MLP neurons of a small language model. Each row is named by its layer, matrix (gate and up: input weights; down: output weights) and neuron, and shows model dimensions 32-95. Each number is 200 + 40 x the weight over its row's rms, rounded and kept within 0 to 999. A neuron's up and down rows have the sign that makes its largest values positive.
After each neuron's rows, "fires after" lists the tokens most often just before its 100 highest values on Wikipedia text that the model never trained on.

L3.gate491,216,143,244,218,208,254,243,179,149,222,201,204,205,204,187,283,235,250,216,250,218,222,217,201,217,190,142,268,220,182,241,254,298,188,85,214,216,137,140,171,151,205,229,212,239,145,203,188,260,253,196,183,202,171,242,244,181,253,219,195,168,226,230,184
L3.up491,223,175,207,176,126,208,266,214,149,273,179,177,239,215,148,213,233,237,183,202,230,244,196,191,181,240,142,212,191,193,297,236,170,203,178,189,218,187,187,172,269,215,185,187,185,93,218,175,178,255,236,149,195,216,219,230,186,252,194,213,173,224,199,206
L3.down491,240,224,190,279,236,196,257,199,211,126,216,210,164,155,187,198,165,231,239,264,191,224,213,220,227,208,252,225,214,169,164,203,155,177,231,222,159,153,193,204,145,154,199,160,185,291,178,213,138,142,173,287,182,244,223,184,278,230,196,119,239,180,168,183
fires after: "C", "c", "g", "P", "j", "G"

L4.gate279,198,246,193,208,178,185,183,149,221,202,184,234,143,246,165,170,233,206,235,168,247,181,259,84,191,192,193,192,192,197,218,207,197,109,209,251,187,232,119,197,236,165,219,220,223,198,197,163,141,204,300,205,238,151,136,173,208,230,147,172,208,186,218,119
L4.up279,207,230,231,268,155,192,174,267,273,221,110,178,203,230,264,193,207,151,141,249,119,164,207,203,249,235,214,186,195,199,189,181,309,139,140,250,227,210,216,202,252,188,202,187,248,176,204,206,270,160,174,248,224,165,171,181,242,124,193,189,187,151,198,195
L4.down279,228,180,185,228,229,185,260,234,210,185,194,215,134,163,209,201,190,188,191,239,239,204,260,144,207,63,218,186,169,202,230,195,160,207,158,213,204,223,168,128,219,233,237,206,203,202,176,197,215,330,279,277,173,168,264,256,153,266,193,138,167,185,196,188
fires after: "C", "Jap", "acc", "sy", "inc", "c"

L4.gate64,231,248,165,202,154,169,258,178,214,150,238,202,166,144,133,202,275,245,195,159,217,174,278,253,124,247,123,184,237,176,137,184,204,238,216,289,177,247,169,319,133,188,110,182,278,215,231,141,235,178,194,329,197,239,202,222,129,199,129,145,179,195,172,160
L4.up64,198,249,129,188,218,186,281,163,272,161,191,207,229,234,233,248,195,180,192,228,251,165,173,205,234,213,201,269,212,198,304,260,225,274,185,160,225,237,249,226,268,211,184,113,149,290,264,139,261,186,220,167,275,245,234,223,222,224,291,276,209,254,222,246
L4.down64,232,256,244,211,125,262,176,186,154,129,215,196,93,234,208,135,162,239,270,189,213,222,192,241,239,205,209,174,233,173,172,155,197,205,174,166,156,207,228,207,205,208,193,230,224,126,247,101,197,220,220,259,150,128,196,260,159,188,212,167,191,208,232,164
fires after: "ex", "Com", "S", "the ", "Rec", "enti"

L4.gate424,265,117,185,163,251,209,270,221,196,158,203,195,213,185,209,193,251,187,168,258,154,234,252,167,218,205,255,175,223,170,244,92,235,213,147,203,154,131,158,197,190,171,202,143,243,171,174,279,200,187,221,276,230,199,133,243,233,151,165,199,233,186,193,238
L4.up424,209,153,195,249,213,190,191,233,223,224,203,217,241,147,175,187,194,227,87,238,214,269,200,126,226,186,103,216,188,193,191,178,139,213,179,195,258,160,163,213,187,196,139,137,146,130,288,192,125,168,225,164,267,201,179,185,196,203,198,161,142,208,164,263
L4.down424,273,204,250,213,264,221,186,137,162,143,239,229,211,189,239,254,214,176,242,215,253,194,154,263,289,249,190,136,228,124,207,175,202,127,189,263,198,260,212,192,174,226,213,297,221,204,144,174,202,157,213,234,223,181,232,168,191,236,231,139,213,129,138,266
fires after: "j", "e", "de", "c", "b", "ob"

L3.gate249,184,164,259,258,165,180,167,244,245,273,187,191,224,227,212,240,239,140,243,230,241,242,181,256,223,192,235,190,225,147,188,139,209,175,187,233,228,101,247,217,156,257,103,289,288,199,234,180,131,205,251,221,205,127,173,212,187,165,163,188,228,226,170,269
L3.up249,221,182,243,173,174,245,157,220,190,232,158,142,258,222,210,195,231,191,217,261,192,215,203,146,247,142,218,205,205,168,164,237,239,276,191,272,225,196,239,191,205,247,87,248,219,200,136,235,217,174,182,210,169,211,121,162,201,146,213,190,253,121,258,207
L3.down249,278,104,135,217,260,217,241,189,248,227,228,230,184,94,248,142,212,292,162,207,223,143,169,157,227,245,293,175,150,211,169,198,164,221,162,223,201,196,141,245,232,156,207,204,193,171,215,226,130,264,178,195,227,223,249,175,219,202,189,156,175,299,223,233
fires after: "B", "b", "J", "H", "ab"

L3.gate209,152,230,211,197,170,106,158,229,260,319,178,214,203,138,218,182,270,270,214,249,243,136,228,198,259,161,243,216,220,189,228,105,238,200,223,211,207,196,177,175,149,256,162,209,260,191,186,165,116,149,157,181,219,191,243,167,172,283,231,222,173,182,184,186
L3.up209,222,159,194,199,171,261,144,139,224,230,246,256,197,251,265,190,236,186,246,253,89,190,312,166,222,232,205,221,226,105,121,186,145,196,212,195,194,242,206,202,158,217,182,284,222,178,192,209,206,261,132,215,313,173,220,230,199,213,224,167,161,194,161,336
L3.down209,259,185,231,247,179,182,136,169,227,185,205,243,112,224,200,228,243,186,251,184,178,221,238,256,227,240,141,265,166,192,232,231,199,183,246,245,156,254,179,217,236,191,220,191,237,286,188,206,275,190,111,250,174,301,177,254,200,188,115,167,204,219,181,221
fires after: "C", "B", "c", "con", "r", "F"

L3.gate104,200,227,144,327,176,206,270,246,171,223,207,245,240,227,136,182,140,207,205,207,223,242,206,104,209,259,192,191,225,260,208,233,230,177,168,170,217,196,132,226,116,189,189,225,131,186,180,240,185,156,222,239,210,247,227,318,221,182,233,262,246,262,182,115
L3.up104,216,206,182,211,143,208,99,236,226,200,184,125,178,186,169,282,185,211,152,251,175,181,226,240,226,197,250,235,171,224,204,149,228,179,215,222,117,292,87,140,233,260,193,156,166,199,255,161,219,243,286,170,237,123,235,180,183,199,220,217,169,90,221,174
L3.down104,233,244,159,267,236,212,246,189,173,195,206,192,184,210,212,64,122,144,241,192,258,210,184,177,287,219,296,171,216,185,135,261,190,183,278,182,180,147,167,161,162,130,198,184,297,311,134,233,203,286,209,165,120,264,162,219,174,207,206,235,127,182,167,146
fires after: "T", "t", "c", "G", "C"

L4.gate348,160,183,181,178,205,225,236,209,211,157,155,181,200,96,168,212,220,198,205,227,246,226,205,158,188,209,211,182,161,196,199,163,242,202,269,176,203,207,153,190,89,208,198,208,231,154,201,219,186,191,196,237,150,148,170,231,186,173,183,198,262,171,152,233
L4.up348,243,196,160,231,119,215,185,183,203,252,188,186,188,238,121,270,280,199,246,105,166,201,180,156,201,211,212,235,238,167,268,166,214,192,221,226,166,154,175,155,247,275,159,148,223,232,200,129,185,224,197,173,263,217,182,201,218,193,212,157,181,180,163,213
L4.down348,207,234,217,213,231,213,236,256,155,181,217,250,212,230,231,181,247,189,217,170,166,193,227,240,130,169,138,140,203,258,122,220,185,162,171,228,271,181,223,252,221,271,232,205,103,214,217,204,180,174,158,197,201,144,198,186,211,167,234,172,136,208,164,203
fires after: "W", "gu", "Y", "ac", "an", "S"

L5.gate94,157,151,280,207,186,191,215,201,186,159,71,198,217,167,205,213,210,176,195,201,226,199,187,223,168,180,172,192,259,250,203,143,216,205,234,282,194,253,142,193,195,178,153,267,236,162,242,156,199,194,228,221,198,247,170,161,254,166,297,215,186,131,160,194
L5.up94,204,136,217,182,187,152,186,218,186,189,169,148,252,193,264,248,202,221,206,131,221,241,244,192,235,163,195,150,227,222,191,179,211,178,209,245,144,198,206,184,183,233,139,228,230,213,208,192,194,187,219,200,239,203,144,200,139,277,208,179,163,205,168,244
L5.down94,202,200,185,215,268,221,212,198,196,250,229,191,266,200,217,242,137,166,182,236,252,288,211,184,250,187,168,175,214,193,222,253,186,163,190,201,244,298,214,223,159,208,222,138,149,223,194,194,184,148,170,170,179,210,258,242,262,174,204,201,207,201,158,211
fires after: "h", "ar", "uc", "f", "al", "at"

L5.gate260,225,262,261,135,217,197,185,249,189,226,258,276,203,173,211,202,173,193,256,154,111,205,192,237,218,188,221,219,165,244,229,266,183,209,201,209,146,194,203,181,175,212,134,146,232,196,188,185,145,209,159,216,184,171,163,247,247,196,140,170,184,193,207,227
L5.up260,219,197,200,247,230,229,246,206,112,181,171,199,204,220,224,185,237,269,223,254,185,178,166,184,156,210,101,129,138,245,235,143,200,281,227,235,192,217,214,198,200,186,182,208,233,220,108,144,188,208,233,168,193,202,175,212,229,99,180,195,238,134,214,120
L5.down260,243,217,199,191,207,206,194,164,277,143,219,177,222,196,290,162,247,263,177,258,254,196,129,249,190,244,252,185,265,217,247,142,146,214,170,170,200,171,198,197,209,248,208,141,164,253,162,169,251,222,146,236,235,279,201,232,232,153,201,122,155,189,196,223
fires after: "L", "b", "l", "O", "B"

L4.gate328,126,229,172,223,232,157,188,245,198,192,267,237,223,212,193,186,251,136,201,166,230,126,130,124,200,225,227,131,199,185,260,185,225,206,154,180,214,255,237,278,195,198,196,192,227,267,274,187,145,179,234,177,144,225,175,210,251,224,206,218,239,243,55,221
L4.up328,193,281,157,104,206,116,242,183,212,199,128,164,205,211,180,198,160,234,139,188,243,164,277,181,178,193,234,290,235,219,247,198,185,247,151,161,216,224,141,200,193,294,209,199,171,207,153,150,220,264,228,247,145,230,165,197,182,247,219,204,188,189,165,308
L4.down328,188,208,185,185,187,186,199,204,199,162,178,83,174,152,189,200,241,244,153,161,238,207,147,199,235,113,235,269,185,177,191,282,234,222,273,201,120,159,209,191,217,170,228,194,212,126,284,227,227,174,190,282,182,156,215,140,197,204,204,160,208,224,259,197
fires after: "m", "V", "M", "ever", "p"

L3.gate253,166,212,198,133,139,199,140,221,178,184,221,243,197,95,194,189,232,235,256,231,173,284,144,132,251,252,140,188,180,135,169,171,210,252,232,262,197,128,202,184,196,212,227,187,199,193,237,236,188,151,195,197,212,194,204,185,201,219,182,244,214,257,202,277
L3.up253,166,208,159,223,246,202,96,195,202,174,147,178,234,277,143,167,187,164,219,146,191,194,158,238,166,161,167,190,282,240,234,214,219,293,280,194,176,241,139,163,124,276,227,264,260,209,208,137,198,151,187,226,184,250,118,101,184,214,202,189,198,217,223,245
L3.down253,199,178,212,180,258,179,215,263,271,189,166,198,247,221,251,188,157,265,193,223,167,139,138,202,199,205,171,215,165,180,156,236,242,202,197,100,175,137,168,161,194,221,237,218,186,249,162,192,143,218,177,240,249,205,162,189,221,250,272,183,192,231,220,229
fires after: "W", "s", "ass", "M", "H", "S"

L3.gate75,177,238,177,202,143,220,185,201,229,216,197,187,193,201,141,261,248,185,303,242,186,148,211,297,252,198,226,180,141,192,223,153,238,207,268,138,255,202,139,114,234,231,179,252,253,175,241,169,183,226,192,118,153,184,152,228,218,164,174,188,199,213,185,137
L3.up75,203,147,184,148,174,163,179,180,211,209,137,275,223,202,217,232,199,231,292,184,162,153,212,190,232,270,170,280,183,128,243,220,241,184,238,181,264,155,209,204,253,203,206,232,217,201,141,240,216,245,141,186,138,199,179,230,206,197,160,86,195,128,139,269
L3.down75,226,202,196,211,147,156,158,240,113,225,173,210,186,162,231,249,238,183,257,229,171,228,225,142,222,240,145,257,161,210,277,129,226,167,202,174,199,209,184,264,255,185,223,305,231,135,245,215,209,219,148,176,121,150,153,197,162,228,170,147,163,185,145,297
fires after: "R", "C", "W", "c", "P", "Sec"

L3.gate228,218,185,213,219,169,127,181,155,228,222,201,159,154,187,223,162,182,210,248,190,176,227,168,213,176,171,227,196,175,186,175,221,274,162,184,177,181,175,199,227,145,248,140,191,167,223,246,116,197,155,246,199,159,147,216,180,217,196,225,127,208,235,213,273
L3.up228,234,176,229,187,192,145,163,164,145,177,228,151,229,279,238,199,242,254,214,243,168,171,192,168,185,168,227,214,217,254,184,200,228,201,128,135,144,127,218,204,156,215,144,166,143,184,165,236,157,222,204,101,214,131,258,191,245,188,154,259,237,229,147,203
L3.down228,256,269,208,248,169,156,243,132,227,259,204,183,186,209,190,171,218,148,254,144,157,190,232,167,135,269,166,162,167,197,252,169,201,203,216,200,169,210,177,236,229,198,149,192,214,210,312,266,209,265,220,150,171,222,175,229,227,265,232,113,166,212,198,202
fires after: "b", "G", "B", "p", "igh"

L3.gate469,185,282,171,226,159,218,203,177,210,176,213,273,232,136,142,219,202,209,230,200,188,160,173,219,150,278,188,130,219,180,244,238,259,213,230,41,180,163,186,234,250,178,204,206,196,246,195,222,163,218,203,194,215,147,169,166,237,266,221,170,225,245,96,229
L3.up469,175,169,236,194,152,162,280,195,233,264,230,222,239,226,177,116,161,233,182,140,224,238,209,218,184,291,199,190,140,183,204,230,142,238,116,140,213,137,240,252,226,273,246,251,248,145,129,187,152,204,152,213,262,199,225,199,174,199,188,222,163,230,140,178
L3.down469,195,213,211,206,218,202,234,198,140,209,142,227,274,192,173,176,208,184,171,195,202,162,251,186,240,144,269,247,255,181,198,166,235,317,253,173,205,153,212,239,154,142,260,222,256,189,190,203,169,205,249,234,226,254,194,164,182,165,205,258,237,199,265,232
fires after: "S", "comm", "Comm", "m", "M", "em"

L4.gate498,194,223,166,143,157,243,191,161,159,278,181,162,211,191,242,219,178,203,269,167,210,259,220,210,163,222,200,247,302,169,207,188,188,240,201,171,201,168,162,211,218,172,204,189,232,165,250,235,199,213,215,222,154,177,252,215,231,192,298,243,211,131,274,156
L4.up498,162,195,174,238,235,231,221,207,163,216,171,135,205,235,204,266,171,224,180,247,160,158,181,273,175,212,225,189,239,250,235,219,236,221,189,202,189,192,205,168,270,253,219,200,196,90,166,186,207,200,166,145,231,221,246,143,201,124,196,280,168,241,225,171
L4.down498,265,203,194,245,155,140,198,182,159,206,257,232,255,235,216,200,173,225,322,167,143,217,217,212,209,179,295,201,249,177,226,198,171,221,231,117,200,197,225,162,214,193,181,199,250,259,263,238,220,200,201,234,246,246,181,226,190,140,221,161,260,178,200,200
fires after: "i", "d", "S", "oc", "c", "C"

L3.gate194,184,206,185,125,158,268,262,217,249,214,228,244,197,270,184,145,181,165,221,224,279,155,182,292,194,183,203,193,189,148,155,185,220,138,274,203,242,210,255,187,212,210,211,187,241,177,153,187,252,176,244,163,171,216,193,185,286,135,116,189,130,183,211,229
L3.up194,324,172,217,198,208,252,172,192,235,195,236,189,235,209,174,221,187,226,232,222,131,193,212,243,214,208,166,162,145,194,223,160,229,238,288,202,204,180,281,158,236,184,192,191,263,235,185,165,198,238,254,204,189,177,215,138,195,189,143,163,212,258,153,207
L3.down194,235,197,158,177,297,157,203,133,221,226,205,111,202,264,217,185,182,190,272,258,182,241,135,268,143,249,151,213,116,118,219,195,270,169,308,209,221,209,296,247,210,224,249,198,203,252,174,150,228,217,176,226,235,292,182,198,148,209,208,158,146,191,217,209
fires after: "R", "L", "l", "D", "W", "f"

L4.gate17,226,219,234,194,184,269,161,143,239,216,150,174,248,233,219,200,168,235,187,182,264,279,206,106,235,108,287,184,201,186,202,203,205,232,225,233,156,169,212,298,165,212,147,191,261,118,205,169,156,221,172,149,160,114,202,198,115,190,209,197,196,247,201,292
L4.up17,157,185,213,240,220,150,222,137,192,184,133,188,285,302,208,220,179,200,195,123,159,223,213,274,271,229,207,212,160,278,159,194,300,186,178,160,177,211,147,222,181,220,149,192,162,216,275,174,196,168,205,193,182,266,204,251,146,173,240,214,184,263,212,191
L4.down17,240,263,145,249,186,117,203,215,207,206,123,219,243,185,143,203,258,154,258,252,226,198,177,204,132,221,182,166,194,144,259,213,215,199,174,290,216,200,221,178,207,120,237,187,168,247,201,246,197,217,186,243,122,231,188,197,180,252,205,159,162,240,121,161
fires after: "b", "en", "B", "C", "as", "h"

L4.gate128,234,200,201,207,131,239,137,189,239,268,260,165,209,189,208,180,242,182,212,211,237,305,209,202,275,266,154,251,161,204,214,213,207,183,271,209,190,233,154,217,230,219,176,186,131,199,180,86,194,196,227,287,180,160,155,254,217,216,172,208,196,162,163,144
L4.up128,262,195,112,157,222,193,226,236,256,151,176,236,207,153,222,156,248,223,208,162,211,272,164,153,214,141,196,220,169,198,260,204,199,234,229,151,207,155,204,242,177,168,253,233,164,286,153,217,159,273,194,163,181,182,118,182,226,200,174,189,253,129,107,201
L4.down128,238,200,173,197,226,253,198,154,169,178,155,237,228,196,220,248,191,172,145,132,198,204,181,199,119,149,222,173,189,173,253,193,143,206,177,212,198,195,248,220,171,178,184,205,199,162,151,229,179,210,112,161,136,177,265,190,129,149,212,181,220,155,217,244
fires after: "c", "C", "cont", "Ser", "V", "d"

L5.gate6,161,207,180,322,238,120,222,219,172,197,226,250,258,176,279,165,197,146,220,188,233,171,245,197,252,184,207,217,257,177,163,227,188,66,185,221,276,194,214,167,168,164,205,165,262,165,239,180,216,253,185,203,223,154,220,321,258,197,223,199,201,222,217,145
L5.up6,169,231,203,205,232,296,270,172,167,233,219,201,171,181,181,181,163,160,208,206,123,174,132,214,172,147,266,189,206,245,211,280,189,198,209,188,279,229,165,203,173,189,198,168,209,187,220,207,209,201,139,223,170,158,225,251,158,250,195,238,223,277,191,148
L5.down6,153,194,156,265,162,160,193,116,144,247,193,182,241,274,217,183,176,225,219,275,253,206,140,232,164,232,183,209,212,152,249,273,180,174,291,213,240,154,183,152,184,207,165,196,179,161,127,163,241,137,189,243,232,201,236,191,278,242,248,271,286,205,198,214
fires after: "R", "tr", "k", "z", "r"

L4.gate118,209,225,221,194,231,288,217,135,255,158,228,228,247,251,200,233,221,219,215,277,188,194,243,146,205,214,200,173,155,215,213,203,173,208,165,208,172,227,162,175,200,228,192,126,206,239,152,173,179,226,268,120,221,160,160,230,223,109,161,216,206,150,264,133
L4.up118,211,171,211,212,202,143,246,190,192,220,183,237,232,185,285,207,159,188,206,230,149,188,206,207,218,223,189,222,151,232,263,247,201,208,232,231,215,235,160,187,247,246,187,188,170,179,196,275,188,259,178,188,232,241,218,224,253,79,139,182,167,146,267,212
L4.down118,242,212,187,266,244,151,155,253,223,226,204,271,191,181,258,189,208,181,216,234,196,206,183,179,218,214,172,168,216,236,238,178,197,200,187,191,181,189,194,187,222,245,170,203,184,159,205,214,132,192,137,229,141,283,168,149,289,165,202,190,189,157,248,196
fires after: "C", "it", "c", "il", "St"

L3.gate74,262,171,217,244,95,146,285,249,202,233,144,158,163,192,200,127,183,246,201,157,247,204,250,226,259,174,225,289,215,161,191,162,214,176,250,168,203,226,211,224,210,144,162,258,178,186,173,263,230,164,197,152,193,154,195,156,173,169,166,188,215,74,167,163
L3.up74,233,227,238,222,219,93,149,156,212,195,213,187,182,238,230,158,266,193,278,218,156,217,228,175,188,271,247,192,295,201,171,173,236,160,181,190,181,159,138,188,161,237,159,175,177,250,209,104,187,180,157,293,216,224,171,195,187,168,133,174,126,231,261,207
L3.down74,238,193,187,179,205,183,231,177,215,218,143,152,301,117,191,225,246,185,167,130,192,181,223,236,244,137,126,293,182,205,217,161,155,126,176,194,199,182,184,163,253,187,209,218,170,195,130,263,236,206,163,211,245,132,208,255,199,264,139,174,226,158,141,231
fires after: "c", "g", "C", "pro", "di"

L3.gate501,250,139,243,287,219,217,235,222,177,255,227,183,186,185,172,250,163,205,180,206,164,187,218,241,213,143,235,120,181,217,188,166,131,193,166,256,230,149,170,168,178,191,193,142,190,197,183,206,108,219,218,133,146,183,203,253,237,235,215,161,209,232,205,218
L3.up501,282,249,214,231,162,305,220,167,244,191,231,158,250,182,233,170,166,137,266,168,199,225,221,165,188,198,177,213,176,232,236,144,153,252,140,155,239,213,186,265,206,194,253,207,140,273,175,229,148,242,193,231,206,192,202,230,156,191,315,230,194,252,194,244
L3.down501,177,140,254,248,220,184,184,148,238,295,221,213,228,222,228,224,227,227,107,215,201,229,268,178,185,209,210,245,194,142,203,234,226,230,251,215,171,192,167,179,232,248,212,278,262,210,216,257,175,214,154,178,250,228,225,187,207,182,201,141,198,251,248,250
fires after: "b", "m", "B", "c", "ad", "n"

L5.gate298,131,187,189,191,169,250,126,128,181,159,152,195,191,145,167,259,204,268,244,208,158,222,201,209,124,180,171,217,254,170,272,139,197,174,205,92,159,231,169,233,259,231,205,239,234,211,259,96,176,148,225,258,149,146,270,191,215,208,186,194,243,202,210,161
L5.up298,193,233,176,135,135,204,223,194,122,264,207,194,211,187,206,211,201,232,233,135,197,231,206,182,229,228,230,120,222,192,233,155,204,249,204,221,206,176,206,214,169,171,255,270,137,163,206,151,166,188,205,201,150,210,154,203,150,185,162,158,192,204,235,166
L5.down298,205,257,224,216,213,128,234,264,165,255,170,217,191,246,204,204,202,186,205,187,179,247,111,229,171,183,253,215,165,127,203,155,269,227,162,238,203,232,176,205,215,183,202,175,257,205,188,249,194,177,195,151,237,226,243,221,185,174,200,154,184,178,166,159
fires after: "ar", "B", "Ar", "er", "f"

L3.gate79,220,173,247,165,240,213,196,210,190,216,183,136,187,199,179,182,177,193,190,201,228,223,196,266,171,207,252,268,336,248,296,268,145,168,159,221,179,207,252,196,243,247,219,230,194,157,187,211,174,189,184,171,229,190,256,199,156,132,209,172,204,82,186,136
L3.up79,252,158,179,137,186,211,201,98,253,153,244,132,211,227,126,175,236,145,243,241,147,226,221,180,248,153,224,131,195,161,207,192,194,222,145,208,209,205,208,136,205,149,261,170,215,206,177,180,166,195,200,304,220,256,239,183,186,217,277,198,220,214,162,159
L3.down79,207,242,168,240,210,282,225,151,206,225,185,195,180,193,225,208,160,269,191,154,171,129,184,259,221,253,188,219,202,236,124,164,230,226,219,233,233,147,176,150,263,190,210,177,178,210,148,174,221,217,145,210,186,227,227,218,221,209,158,251,233,181,238,260
fires after: "c", "v", "C", "in", "G"

L3.gate111,247,191,204,170,172,186,131,191,152,155,247,115,146,206,193,246,198,268,217,116,229,195,177,195,268,129,179,194,233,191,226,253,247,171,228,215,186,271,175,259,282,174,182,171,215,167,199,139,212,195,215,140,195,215,236,155,220,221,198,185,166,134,210,180
L3.up111,283,181,228,198,201,208,166,227,237,294,203,123,196,150,118,222,261,234,223,186,223,230,263,163,229,214,240,203,271,204,283,220,288,176,256,274,238,249,163,179,229,168,218,202,174,156,250,215,215,216,186,209,264,205,247,225,199,247,206,164,182,173,132,218
L3.down111,227,208,189,204,206,279,232,198,189,288,188,208,276,161,143,191,223,146,177,254,226,187,254,163,242,244,180,193,224,225,224,155,179,123,156,175,264,249,225,225,195,179,222,216,218,252,203,237,164,162,198,236,283,159,236,203,224,150,216,210,184,194,179,266
fires after: "C", "c", "G", "ac", "inv", "ro"

L4.gate91,181,162,188,225,164,230,207,221,269,166,197,222,214,244,184,210,178,143,267,179,155,104,160,233,242,284,253,132,228,211,167,224,236,229,225,240,223,214,246,197,248,232,208,241,256,253,235,222,231,192,186,146,126,191,234,200,238,245,194,196,330,193,232,152
L4.up91,194,219,205,184,219,188,241,171,214,272,311,211,175,175,220,133,144,163,191,185,161,208,221,182,113,265,225,167,198,116,258,170,175,235,230,173,197,227,258,170,197,204,243,198,153,208,213,213,136,257,263,226,238,196,137,158,195,149,108,229,138,195,161,156
L4.down91,266,173,202,115,191,258,168,167,159,167,166,235,162,142,218,203,173,154,257,184,237,207,175,208,213,270,117,256,206,156,277,176,207,247,227,114,225,166,209,259,160,238,212,169,187,133,194,148,180,166,238,261,220,196,193,227,131,171,190,225,166,107,198,177
fires after: "R", "el", "St", "ew", "D", "W"

L7.gate151,91,235,188,112,215,213,253,153,176,205,185,215,168,164,195,258,147,144,162,235,248,173,187,151,248,185,210,234,184,187,251,280,230,214,212,209,227,253,156,153,188,198,212,195,197,204,188,209,200,205,208,201,138,213,186,241,189,174,143,128,164,115,176,231
L7.up151,196,233,181,189,187,185,245,191,171,234,197,227,165,119,184,204,150,177,234,150,176,115,192,192,228,185,222,141,112,173,225,243,241,242,185,148,201,178,194,227,243,258,217,178,128,217,213,234,235,277,139,215,198,165,290,238,118,164,154,202,147,190,158,247
L7.down151,264,146,233,245,227,224,179,217,228,181,225,217,229,236,146,220,232,171,146,225,179,204,198,153,162,179,251,228,213,179,199,150,212,259,183,229,210,194,199,233,218,78,218,196,238,123,156,99,182,135,132,234,229,145,205,243,213,261,175,295,211,167,215,265
fires after: "Ch", "R", "ch", "l"

L3.gate273,186,140,177,199,254,201,232,212,141,208,253,214,235,204,184,201,163,197,211,195,150,174,163,166,234,216,196,162,259,210,210,227,228,108,139,226,187,182,293,175,241,206,215,265,231,238,169,162,187,167,228,247,172,132,175,184,239,209,211,213,213,222,226,204
L3.up273,197,177,105,268,216,155,181,311,124,210,258,195,114,200,171,267,233,188,228,176,206,182,152,181,193,240,185,202,188,257,149,221,209,151,230,230,237,134,217,206,168,184,182,202,172,179,229,245,221,212,165,290,237,151,170,153,145,188,189,243,249,220,118,197
L3.down273,211,230,163,309,180,261,228,189,170,251,182,156,290,176,167,201,270,192,207,221,140,172,172,169,246,205,200,203,278,155,217,205,200,200,202,218,180,255,252,217,95,182,167,203,210,224,175,200,235,204,217,229,192,194,169,191,291,156,251,187,126,199,193,232
fires after: "L", "R", "r", "C", "l", "ch"

L5.gate249,173,200,172,143,226,230,268,192,180,203,268,270,198,164,190,264,189,211,259,201,290,183,172,218,166,131,193,214,155,201,114,218,234,159,271,188,208,304,273,183,208,251,230,188,197,151,205,216,199,283,232,199,157,211,154,202,166,247,212,172,174,272,256,201
L5.up249,250,190,212,141,156,222,219,196,173,238,193,150,164,193,262,258,192,144,259,224,211,170,178,235,105,215,257,199,282,164,218,236,203,220,178,220,175,271,297,263,179,188,141,195,226,172,248,200,218,196,208,120,245,243,200,213,219,233,190,240,183,174,185,226
L5.down249,178,166,210,213,140,226,212,128,210,155,189,202,205,184,184,135,232,236,244,219,295,234,186,216,156,207,177,246,164,158,158,208,196,224,169,233,179,120,233,156,184,173,196,105,160,241,164,215,227,267,188,189,241,205,183,252,238,296,180,112,162,221,160,151
fires after: "R", "M", "J", "S", "e", "W"

L4.gate220,243,237,158,156,216,207,227,242,189,183,160,162,191,112,131,253,176,204,244,225,189,254,223,209,206,203,142,149,171,181,207,252,231,237,208,267,202,164,191,231,243,242,221,92,238,177,194,237,149,168,180,148,196,210,121,186,185,241,191,237,234,169,135,211
L4.up220,200,244,221,188,179,168,238,206,235,236,218,191,231,233,232,119,238,203,278,226,194,164,222,262,218,140,217,112,156,191,183,195,150,201,246,139,209,238,143,208,201,176,186,132,158,246,192,315,167,278,216,199,191,250,186,200,205,234,284,187,180,122,188,265
L4.down220,238,146,176,220,166,236,173,221,190,261,141,218,165,141,197,269,257,226,253,203,131,210,247,147,227,148,212,233,150,137,190,171,207,265,177,235,151,219,190,191,231,193,208,159,172,260,200,193,198,181,154,195,208,161,186,178,197,173,192,204,246,215,153,217
fires after: "W", "e", "p", "car", "ch", "Ch"

L4.gate190,208,127,171,245,284,208,127,134,232,155,207,177,201,185,133,151,225,191,179,144,143,249,171,281,251,252,117,194,198,185,244,157,201,224,274,211,164,182,196,210,276,198,211,121,209,202,203,168,287,192,159,205,159,183,196,194,171,323,147,190,217,138,221,192
L4.up190,200,212,184,200,130,267,252,185,135,134,237,168,187,303,104,194,120,238,166,220,208,263,238,201,178,254,208,119,260,230,218,212,171,265,151,175,199,148,156,204,259,206,172,249,145,210,220,156,172,235,205,200,149,208,178,202,161,119,250,179,250,183,226,237
L4.down190,214,178,247,237,184,221,204,121,171,291,174,193,220,166,168,189,232,203,194,89,179,171,144,213,227,235,203,257,236,179,147,223,172,190,240,246,146,231,191,214,239,151,269,256,242,182,200,219,152,161,167,181,227,237,213,216,247,201,206,203,145,170,253,234
fires after: "B", "d", "es", "el", "b", "P"